config = dict(
    n_layer=12,
    n_head=14,
    n_kv_head=14,
    activation='tanh_gelu',
    norm_place='pre',
    norm_eps=1e-06,
    parallel_block=False,
    init='normal',
    init_std_qkv=0.0159,
    init_std_down=0.00324,
    lr_mult_o=3.0,
    warmup_steps=0,
    decay_fraction=1.0,
    decay_shape='linear',
    z_loss=0.0001,
)
MLP neurons of a small language model. Each row is named by its layer, matrix (up: input weights) and neuron, and shows model dimensions 16-271. Each number is 128 + 24 x the weight over its row's rms, rounded and kept within 0 to 255. Numbers have three digits each.
A block is one neuron, or neurons of one layer that tend to fire together. Before each block is what it responds to, as a language model described it from the Wikipedia text at the highest values.

Responds to: Final token of a long sentence-subject noun phrase right before its main verb (is, was, were, can), e.g. Hell, shock waves, semi-finalists.
L7.up32:109115129149078123157129095105155165126131135122124147121126134107111122141130129110129118137079165119105143125113159147131137147111103127127077095049101106178133119161165125139116151129146134111193094097097131104148178112137191157103112092130126103105105163152135108134169137120124126096134123152112128155169123116175108138107133138173119150134145128090126121095122120085122095100132108082111160158094116119116121110105147122144104153118107125131128130138106118130103109123124135137108113142090135084111147129116117177124128141107085115178155102128109173095137123124128153114144104105116145170117128099153126103178156100130127107161155106107133142092113095081111127115154135106116142100125125136132104163133138121111114140109110062123124107097109129140121132102115112
L7.up265:147124162146133142101125100142119125184156137111117149102117156140123141193126119139108139130126151161150128127136129152108146155163145181135128148098115119096155147159140070140141136156142116114148096115076193135133106121137139163157139130175117132084104134134121081131114133081187103111132107137136144167124093154148119150107114174125081167154128097142097110127167094137118115145141149141144169099113152083144148125094132164138138130136134105153118120133139112122108142119110175148148145106099144118158131152118097106120142149123102120192144094122113154123114110125139115110093117140168151146108097144122127128139083115150136116195161149080102126128182144147107120112143148078096141092142096153156105125135092104164159136136123105122119153093081121129127156120119116
L7.up693:128099102114137121111120137100115151147118127094125162122160152171126117141142124117156122085134135098124160133111155133130156143173121120122075096092121136081112120091138094157128118149138128115130086109142100172115114129120153130135176119117128122069086130123119109176154115146160105086143155095142159163113144124152121133128145150118121133155133098170129097112129115100121149162103125135116128131126124115149072138113127182137098115166117123149080128122140127117179124154121138123125119149139110143141157165104128103139152170104152156161149097133139100137092168206118131112150147106132117145132151167132159104156138154147118085108116122123095125109139111112143138110154185126118120137108149127111141120103114118106162109128120114084094121123124139076129107126144125
L7.up1065:171119128116123110128166080074106141114145133140154162178095075147144117205170163109140172184135147127139120121101179142116132138101108115112108165114162143157112140192132146153123114098131137098138137142123173134152142098155104136139103141132125141143120141111113137133127113101162169127134112157138125147160132142092103110122149113102081129125135105101138123164121071157121158140088105138102082135110101135182119123123151155108122148102110120177122125163159159133069112159166144153129098168134097084072113110095102163148146142133093119143143144131172141119172102114162075115138149108144104125142122152097136117150112136106162118159091175106090122134129123129145157141097109094144133088180157114097122142107126145156106085126124095127122163132130172116112139117098129
L7.up1153:145154086147135092116156122165115114148102111129114090138128114127099140185155136103152141142140172151159128165136111146112139136172126115135096133080125151143116177172145157114133118144147093113159180092128096131160161101179151118108145131141113158125094140138122120089130116072129146127115111115185186152114096110101111111156127136167119090099118139111127039090104148120117166142087099137113155106085081140123148107112133135142136133121138104109158164169166124113123174135098159123151119120143098164155106102155132149181098126116094151131122180170101115135102128105084065135133077121139123179125102195090156100146174148134123152136184138148139113157143135162105109137138154142095106105161152141136154127160158074139128153149126112108113115133122135103111130095136094
L7.up1583:120167119131121104134128082101084165141145138083144142097102158129104111172121158133134122081151155144123155079132141117159135167108146116142071154117131129108131140164102093157117120165138106109135121081110118141114160123152155112115134156149141153116107113117126139163138102110182145120093097094134116137113120144131091106073116106096110077129136168127153125079102151149125130136141146113072138134090118123128139140117167146169152167072115097104116160103099142141095125111150139153090067117113137126117143142091068106134192169108136126182161128129117121110110129138102116122088112139165127155089112149154150151103143147158162121140134157161108142165117146137145124105140131134126142117127169131112160124126112162141112131156122148097182132111111167116126133112141129
L7.up1591:151171142124156111139162089100122111142163107118154140110158076128134107101084114138119100149166159126157117127132146068126120110176135103111126137123102126103120079108165139112110152122123103107154096132123087124122146129104130136116160154148147154108099126086125163127136144147171135105145119083123172139105143107130119154093132105136157115117071147107159061116124152105115130171145143136119129141098138094152081132157134123126124162131139151139107147172119128130168137161168101138120123171111107098116105124125118143130119080112142166185190143118117163130185132136105156121167102121086090145107099120107112179155085121126131090165106139139110141150142083127139151117164129135119118098142186114152114114078118159159111100144151153136120132108143114167137175126086126
L7.up1841:124203131132125138101124137120074103153119107085152119096111108128153114105110169095125144160114125152137092149112167144177131187123125098129098159123129111099132134166121115122126118130150144062142146093136133111106169120110139142111142164159168128108100151113147160115149093082160132131093114107114183112169132144133128163129110128143114121168094122113132120076131121147140144141143122123088137162110130125150128121129128139150129133114111127109110116132139142128102152116125161158110087156087109073111155164128046145133167148118130140167170120161113129101100113102110112110126097117127123126120108155108147145132103111106145122148094103150101154176116142131139135099116185110085154136145124109106171150118109152170111114089127121124177122114121148118121134145119117
L7.up1897:092135123140117133161111118104115090120134175118121111116080114139134091158114099086178146160128140125138106163122150109121139101110141141141143124114156141091109132156132180134110131171140101120131140117087167167143144117143157173138125125140078123144112109141161134155126126105155137152089105135137099193155117153147152157143164124091083126186102158147097115142097110134107115112161096148154117199127157113128103101138144132124125164139115088140138163059111108120173159153103152159101100148075126162094151107128047113179160165135137189126125154102170125080132141107106125159137129086083114130132105140133166154153140099155152113144139123098075148112102147136108162131126097141097118110115143125117148098128101157159118107143123110118161099133152160085087117145113120
L7.up2316:100136105126148119106169092145097136122146106125086150139153129159151126152167100126123140158119134099142145177162146112183147117091145078134142121127102113171103133106073096152127158139141111139100140140133123088120149116093101140138118179145143084131120157087127114158090101104112091119142127108149122141097127054114115128133143120122110140097148156127120141114106174127116124126141125142120115165164102111165077111170172154121103135121175155127115157172160154128126138117132161121130093137137102118090127116114092142156151142072086141151136132143139135131073128114137098138104146100081100160115162141106130169121129115061133126152146181131159133208127107134095124126156108109134141168158157155161132118090102133132095142121115132108171154137101092116120165091090116
L7.up2335:140180137109134161154159117110079107124095128136110128122121148125087165130123155128157113089129144120115100071124096130126181136124119146169111147144120168131156099097115162161124168135079139136158146107075099095177129128146129129109127118155114184110116141142103085098098078159104150160100128108145116128122141144114106146123156132128120122143147132165112097103098120144135095151190128115099123130105148155129161114142154153122115164133124105141099100130110118129139129152124126148134154115142115122108123159126120111117152124139141127140124106073123147102108133120133138138107145120158106155113140179140179192131112112101108098121113136153096094124106134167096157101077165154138111159137125120144114092135122173148119152171041150117104137131153150108115110131157133
L7.up2438:133150096147146174152135138166141111155093114161157134104133168123084111156143158088077113134167123128125149125119125128119105124085145157133126115091121134110145122166137141116098108167127099083118125081139112149135146146095117148142147105182133138153079163129085126084130114106098146076109136142158135164130097155145109143135093134104100150156111153095125113126132130173108083105154138108117128145118139103159115114176128139144127134143136086104138131100125116137132134162086187186113133125159179176082126110121134120103152156089091155152130097140125138089110146133102146143114129136135096140133146118174148138111141127183147146167122144174125137138110125103107120135124171089118110116126106173117104119125164122115099131118114142117115133123120146148158130109163067
L7.up2509:113134098111125148151172142121139162108148102085130195126136134168118107153125117091123142106143122148114152156094100139119109099131127098184070159117119129125143096127154129150160146120139139159152126125131070138099126125157118116159149118128128159071095123162162100133129120160114141131127149124114135184142109122130128127110158123119094152158086141122140127161106179123117110128145095117122108103135121097172149143149104100094123127112142133114111167148136084075153168139106134131135113120155120109106150150115111135113161118125103134170088156106111128117143144112103097118117121137142112137096156126138174112126091101099112112108168109129132116090154119134098125121135176100148151115168142127137162127115132111149085113136116099116142164105090099143126117087151123
L7.up2724:136128113129096114152122104154176149131100133100102166138138153154067133159106107109103110131109153168129171098146099150067143144149114162132114113098118162166181133121136124123142144124161140108148111125089122091151130133110126107140133098120116103132055098148116133168157139118137123156123148119162181107142160168145130074099099125109100117123161107130096104110128102119116140126156110142114153109154138111109173126108123142153099164127127108082114125120135148092105127153132128094142146126108168130084160151126139147142135148157116117213101084109176087074126139142164153102158113142135133137100209131097106110134089115167136115108123150150119162069128129142105129124146108091094101133176114104126136131171111128118115120136157121113152145136132140176086112148164175
L7.up3207:118145105120121102137097140137108155167159124123138118109156114154128137149124140094118138121125158157132169161123145136129164125142127125145136130109154163114082163127135099159127112170121102087138140096148108164119112139122094149173108118141098098097097159070146133083135024121156086049102117119115132125097112092146157126096123141152138125103136170116092137104128168110125140142076162148092143141145111114132117185129142157135143127094172107132088158124154134110136115140098140118125118124140132143089141109153146122166093105103132115124132120080142141102128097116140130105139098125146077168114145166127160177167130122138108163173140140113102140091115160166151113150140166088145127168101169161144153138111125102133098130103129156106122135185120131115162094137123136
L7.up3304:119116151134127106130180146083158099183138163124105132147163123151110137198130118091134126087119122125153086119120118145108117116131117116151096139147142108112156130106118171107131127122079088143178123126165116134087122135164162118151167088116135088117126123092124120101069159155124116143110105142123137117143148145121093129092118148164121123159103111132141133091122153176098142131149134093151118138115096166102154169106136106112132146134104103169119143113146132126121133114168159128134071133161171121108106131114134127133115139149151152133095115144118115132100103153166121103170109093108127135115093129141115124066061143112159138139152123091115137107185142177132093126135186096109098165173156113119136118127111167112117158119152111099135154103128110108135168089153131

Responds to: Relative pronouns and other subject words opening a clause right after a noun phrase, mostly that, which, who (a team that finished), also pronouns like it, I.
L7.up573:124124157142085137098133107088145165141078116118123123095184092135111108097122144157142131152105132141112128148144140192127120133112141151119155152102171113114165142153109121149084119125102101101162129123069118141139141141065101143141104124132168133122152126191103131132178162125103129152122120138120122112171134082109149171135152143156131096109151144129132125130121126134136105171105165122158145169124134131115132111103123107138127131133160124110088144088127136145129147092151158117140135147106112121115116089102106125137116143126181086091051151138194128169125116134091141090091145122106090103171120141122111140102085110147148135153141088111138106120150114110151101116113126121201146141098144100150136120137139183139150139130115114134103144133130138105108116148139138
L7.up598:146081100122130124146109079133197132154166102179115114133153125104112132094159132129154115145125096150124105160155156107170174138104154109151124145113112154134133139148162126130107112120125126122105124109097110159129141113098110115131122176162136108099121135129159124158101122115107105139143134147131134128142156145115127132155141095107102105139121118154145180126101134144145110132117132156169135120117122103183110105171173135086084165115131113125188118137116128147124126115142148155108155109163117125123162102148147126150128108115128133100122094137118138112151114113181131140096135130120144133113156127126177134145148145124174105120137107143168117119120102111149084123118120132141095154084182135132069091143135164091126111115079079139131131064122149151125153154141135
L7.up1199:113084094109121116147141142127142135133148129150124085100123078171096126122146132111154177129093101106094146165167114125077140161092119145152143132124139121106132149122138142080131131116106153107111152097137125169107151116129139116123135175165170102101148145132111115120123147141088109149143158121129137085156115128161152140120136129123136097153086081123158144167106121179170136126125151122080167098115132109148119146117150137124089111134130148116141135108136109128147122156118150120105157151138160144151077160108121090140109116143162113119163143132080152087132173120151116128125114141072132113151115130145141170130110128097161149130141144101126094147100105132127146143124128113076112138164177148124123150127089128112127134153127127177111085137113146158154154096171098
L7.up1282:109109140097116128151100129089133164174104102130133116128149127135102122133131099114135142191130150087125111116097101144084135160146145130142104110073131114154172143121097158099136126102126108096104099121092112135129104125104117133112145123153115111147095109143071129130110144170124144180128122161127168078159112122108141101120118107165113105156106119117107153114087093103143100135117093136126121123154143120170156150148130147126116138146149108156099088176159104133111156138161137139131145124109107133140174131114131153133138088113112147122113089113201157107117142157139125141135138141105130163102150107154109201156170098151141161127163146158140105120174080147098105135136090104087145117170123137113131118131114163121100148128144149060078150156161119139114129157083129
L7.up1318:118086145092130166127145148144136101113106105145105104101169178164153093164150095138126134128145136115103099112152139125142124147121117107127127111149147072126148153105132070138072137169111140133086104176146076146165115132147132124112145132168123116119087118105144134090110083136130133110135141119138130099153092141137106109091127089163124127111100159081119141105113108142137118171101097096122134131186127141172141172120120152161130137127122135124115127141134151117138156133147152106111171106131134122131152126109162094149130087123153095126138153155107084146115106122111141114132114137087075180124128130113149146088069099159177094139155095089147125125102114070136175139158137137138123107150152143142106165153112149112129155140122146133100133041124142141157121102171144
L7.up1401:136108143081112143130122093102123128112115144138156164127130121154111143114124082168114151089090125099174128101150118125067135107160112063110128102102084137090150155109171174103129138106123185113097176133137105142138146133177091113112084145130116125103124137103147143115130104139103139132112158126157103086126095143153100128148076120133153135125053146131146120102116126154149130170089124070096167152150113073129162056089136146124142084130063110132127110121099118127128139134177188167111118151138138127164126107101185091104057103131126113079137159103132123129125137139123157087125118122137147136127088144080124136147135120150124105126113108098133148145173149145086147155140147145143125151158130143107100140111107110123125143106131128119083120146118114063144089118156124
L7.up1412:143114168070123186125104120098100132116138170128098135134125146120120111116104133146098124129135143156123113152131127110141128164106092133148142131131096078116132150094117138094131098134090157154133098161139108189154161088122108174111139149131125083137135151157162100119134151103093104140132110139108062108107117150100120151148098091136126178137132127139146134159142140134134102131167127125135150112106140133111117107137139103149137111119099117151120128134116099167151098157143131102095170127140141158181126119100161136150120093147159119085171218087112053146160173141165139131133134136128163170099121084088101123142128141117132132136161099084171051130113156116139152126105132073150074056078103141127149138129095113146144100140125134113077117095136139150142091111140147
L7.up1812:122098092133129158093128151105134145136148121088087144140141115160110128128144144133118144103098107156140093134158136136100102117102126136174097110090100126138116111132137146144116124144115112127142126152133132129100115108137127116165160111083104095085125184147139125178123111119144135107173130136110148136139113108150140092035116160153115135118123115134115134168135128106114148131124143125146148134158139150128104153173146147154120131136161144153152138107171115092125127104120133050164154086154154127137125138094162161149118125140090160126150098119162135104121155096121130159129119180120119148125159157094142170147136138165131126165171142079194126125146152122095157148146126088076146105085120109156101143104120114149178133158128133132113133138094141111152143128142132
L7.up1814:135081080089129076125146150130151143162129084134118084079117125158178114172150107129122163150081124125098114134138156154099155127090090126120162119127104124114127105178122118169140143119123135097135115155139103084185172120105140141088129141168166130124105127154144116094110135091174147102096071149110113090155126147107124138133155091120159143142101126097135149141135147126126111100136129116083124134199193114145086118109144110140122120115100142161141075139143164109118116141154105138102102179135111133107144157139162125109112128118116119104106143175100138098110139156109111130129152126133115112089136166150150185107104142140137147139079135100130124122123112114138106109090145144117142153098108106187124151150136098157104111112112142156130122086133101140151109192148125
L7.up2258:127112134163121140119123122084122120113140130138106154174112163169131100110163138179125104132124107124134092143132150170141139173153210124166153138135136113085153160183128134080130109112149135090138159172092093124160115146132154115157156126135135130117119159130119118123126110137115116162134139130143118098101132133086110056116137170127136121092119145077138120128128099130096094089152130089109104130117161113138100112189132120122138154091139101152113166109124132119137103180131178089132146139129132154149130129156114159163151109092128136114147143133145074129135126094145168145168108141101162163099147155143112121107138105107149097151113134178136160140103113190105136116145136161146148148145123088147176113127089140122125112106110132092122119156117162110077118144117166
L7.up2314:111145101189167073123154120146100137162128144113142101129104136108103142151138110190098128128107099096111134152132127095069104167120144102102059129106128117117131109085102115149081128106200144134144171127099152154118132136112117136155156147124140117129129129133115146113106107105125089119167094132147127087125099177157102086150177123116142101123121146151115114116109123143132111127109132108152153105125124122155073118138145156126091113116125112087118103125127094138137118161110106112133189146140151167170133153125122112165206126137109100118140140108141137122123115125117143170163129162124128140131134171133144138166120127120097157176142119143176098165159132130102148116102163084163140120113111101188133149154137191107136081093122149163117105138107082135097090117139112
L7.up2423:148097123109124171145115147107115122153098098096066145116111108172087157121173106161115100111144115092116102117083149119144149137106123164122148143147129135116115152117145105133162135084126121154120128141113149111157148100161089125141133104136156099156150124132161120165096140137142135138132115120090092087161146106157106148188116132117104139078114138146091158122153128118160134123136138084116121169175158068101102097140211142091108095126133150123137119136145104130103137133181157156137129101138135121155111142115105130154170103131107154100089151126134150111132145157110115111144107180132136103118138127151128119162170156088145109096116127177187177129138113148151117135124070077134103144135144163133106105134120091101100105112135137111123179140165157134080152137138120
L7.up2815:164076086103143125071157142127133067158107134145115084114111116143131103132123142085137101110116098117093143089127105170124147118162130148106123130098159090158162135130129125122130132146134095159142071114091084136138172128112140137090116116149150073161156110118169110106176121134114137132136109077140138118139078142152073120140099113168101103143142115101155165114117145129121120145111101128138096121119136098110151133127137136093105145140119124134089111129116087102129107117143145130113158102168152109156119154163073147097090137134119114146124160135169096147112090105084121116138120144091133126145163092092138159157136092112187150129125144092134097151116149090148064148137118165110134173138125144132119126114104145098084123142118113115134149141077133112128135183120124
L7.up2845:161097084152120130111141191149136119143124151082150129103149105144117132140155103158119124146100160128148114106132137161138117157114139159124120117121127154108158106133121154108151120138138137141081081124147105119140132148095133144152123147137129101090119088098150125110169145127141113107125099104146112121153151110144155072129120152149169114118104142139094123107101106113104145158140114135104138163107090100135097111111141149146137145109119127121125137117077138143105171163083144156132082151109154138111085136119115107159148181173118130120154142106093167122121115187132126144113143127122142164138119154092142160167105157156137135129130157126107102108152153118125096112138120102133117158132150105115081148106109147128131125128133135134148144124106113122099135133130107
L7.up3072:123114134124092111156129119122112142113071095124138110075145160161122146085154154110102116129103141139142134132133158158074148117130156115117118081127177159082145159114136138162145119174113157132128137138120147122168117083079079105144083122165139101148129155117164132126093138127152121151107125142118118132134160121122128148117111139130120183141149110146114138158093124116129091133163115112148149101138134100121125105088152141150123128150104130114108133135081129115126131145062160133158101125120116115127129164115103092134147148113152119153080150150119137103113107113162153154129146146119136120150099143108109121167121178092168107113145172117157123100112126142143154118149116168106133122136132120100089129155149068128149118171106111117140122088122128132155124133125096
L7.up3275:115119133148102149088159108110124153143118114144149134101118097145137111161163158148133167168137131131071127162134110170118127115107128139170163113103150115154176160149141157101145110106170139143103138169120121166156076118143109152151128129110144090137121106096120130095133140177102077144126132074126113110144103101153081108187121113125183109147102119129086121150132146089143143146112158123146106107115135112170086130112126149160143086104160114132135150122123124151111131124098088129140166118122119064132141133111116100160148070110116148154140086085118167113102118109134135166084102129134114088117150147148122119170115187160116127117154173121174099171141126115168138105131085115151137148115115116160164116122127150154077158155120113125115137107119173101134083150157122

Responds to: Relative pronouns which and that right after a noun, starting a clause (a route that, a career which); also subject it, by, body.
L5.up248:105120181165108143126151146111185170147143108164161148135136105151173135125076128149113136153100132131159195129116101125127123113149111166117140104123145111127126137103143076157131122121105160075087100152143086130117145113108131113124119099121120111127163133179172148132128137129114109123120105120123136092172121148144128137123112141152107140119128145129125071127140086129130127109113141099111164125108130122134094128156167143131088153151136150114147162117138102103144125139132165167144166174136120089091095130101169081127140146128142122110123152112112110146121133123135083173072150173135123124114126054105129178116113114115096094129105109171117125123119118132125130137162149113134116109114139148123126090155147141111108156128119120110095105128130149102146156090158138

Responds to: Last token of a sentence's subject phrase, just before its verb, such as concerns, mines, it, or a comma after a named subject.
L8.up970:129132117093143138140136127089160145122151117121100150130155193074101098141150128097172119144145115133134183141147131138126104150101098116155108108117099144122134136105122120137115071123142119158148136134130124100109114150095142128155137118180102138130125173139134135137120128136158110125129128181158141122158134129146119117155146115105143132102133128159145150112117106135077141132122103153106109141149133162162123123125098136164109120204097054148100140153129144109150112140178188115123131142103163147094115122128137115130185123097110144190151106085138139140100114095129114098130156113120142124127184126182107123132092088104176162153157140149145165121103098117108152149076143117153165136149085107117130156127156171134103105146120101104110144107124131143113097154157094
L8.up1908:116158086161126093114145101111127136165164125096124133141148126145122129162122128107129131120126146114164136103153123155122130152100133147129059127090105168112164158138135127143127115128142085141140130093114135110091154115146102126130150113128140103049070158141122127161125100103157115111070119144112169137100109146161123149070118150127108105162159131097124088114131113133105105148126150120086173132097140084129106161093145164185131169081130124135099119164135099138109130129084149118119127140109154106136134111088126129147156150131116103185160089147150129117131149107112107126132117145143117136121124150092116154149141134155139107133125169125165166143150119107119122117135144105084139116131101131147148126111138144155130092157104122135117137111077143086136121120129111
L8.up2102:119156132156118135083120086158111143204129178105154147128181115162075136130103114128138167137112145126135150135105120125153114186117150147156095117091104118112130178141118128115147126150102071093146142079137102072113096085147118150126151150140130122114069164139103138198159155126160109118098111154113183138131092148102123173120099139130100095154113102128150120091114129118088118111138103102093144091105125090103157135108161157189111148110121115117120130131121122170106134147097135150105084143076150081100109106120091147122162153128136114207128111126117120078125131140113106135122108095139119180130145141099109134143133109108150091150130118120097140176151123141151118136128119094083113115116148137136128121128096132137128124147137094117143158104128129139101124151133138
L8.up2722:105128138156133117101124103131154177173116125136125130108134149128112123113136101116101138141112092128106128111163115170082137150155131190122120069128111185138135147123126091119149145123106106101153108144153118095125124116090114115181118147118124134145121093135102111170132151105111110159123105134164124133136136139099147138108122120087079130120137103134110177102168095102095126114154122160141144108125120140107161137114148176151124132160160069121136129090168132123083139141162112098120110152108168112064152112115117169125137121172109146156122051131139106088111151114188125133154095120149141152133119119148124148144134107133142127144149138117094135125105104144126127133096133097124093132116111152126125105132083143113111158156138122129102145125151137185069091133164117

Responds to: The last token of a clause's subject or auxiliary chain just before its verb, e.g. names' final pieces (Presley, Ayeroff), who, it, also, later, would, and.
L8.up542:162082092158120096161102093116128079121159108120113118115135116119149153120111124128109123117124150133129063132164104110124158108134110155125110133107163145169143079103133133136134149152118089160153087132096168152101143109142110135149184111107158105095145191151141083131079093127129111141141125131111136142142106094103123116075159147151139132096127162135134101108102093077136091142093157120137090113164135129118097161102129117169108094166109129152124135152142159098153165104129141079155145093169144130148121108081157132156180152160110168156132158155145114143127121126140118157124140167133090157142148139136146150186144070154119132146166116092167087126133150144100167164163093110130164096122128120113172141166105088132138088142123138151112111102107113075139178139110144
L8.up711:117152136142111156112098111085135167161104098103133123133132149116103131142120118127166127123117141160122090127137157176136122119085113136142117099121139196119140142138171100113152131164130160124090133158119096124163172083125152142149138103147152136095111177107168170108118130105100127139148112129133173078113147156165143126117137162125114178147114142152127131140101163103099125153125126113132157145124155128135114107123156112129137088151108127147145109117129108155120098116107111120168104140136138160136127087109116109141128125127114167117100132133134117159110142101172132138098166095137096154127170121140118157098115096129136130155100161114126123123139140140135087162143111092110099114126144105124139129111126142156135137128117173146166109121090171157053107120144169
L8.up2028:161142116114148136122179149133111127119134132096133099150128125105166127118130131131133163093147179110160106124131133150111139135120105148120139072159105113140108132103136109137133116077151106149145102176097141085139136097090119138123119111131131132125142138134139128102151140146101132161133103094127129114130133134175124119117106104105112142099130161162190136122117109102122175158134115110149152142146127118089130142092104100145117122145088146131103124175124110136152127127193137097111126126152111120126130102120113161146184099153159189156138106118148130153116109119110185113137152072069102078124171098089152144151102065129166091112147146115125112130110105104126101142155090156106145123117118196183125115121082139135121126189089126181133149081149142129100136141119131
L8.up2040:109109112129163148115154122123150131119107123173106129119111112124179123136166165116136125139143104112126109118124126172104128155130129149111165146128152133123150152166162093123127138131107152129151117110128176131084129072086131125154180152109103084135102124080128130187097133136091132145180106102140107143112099110198122122114103147144060168124101135087151134105125129141127133159122098141104159144124142120139129151143129129109109101089136181097122137127105110095111106109137096115127147099130157130120143130117107102146132112126125178144151120117119105138097129105167150175142152095121119122135111133081126147179121121132151161195081165111118124087181165128134115135140123116119152148107104130182141156122107142134124131136096123139117129123105114139093134128140149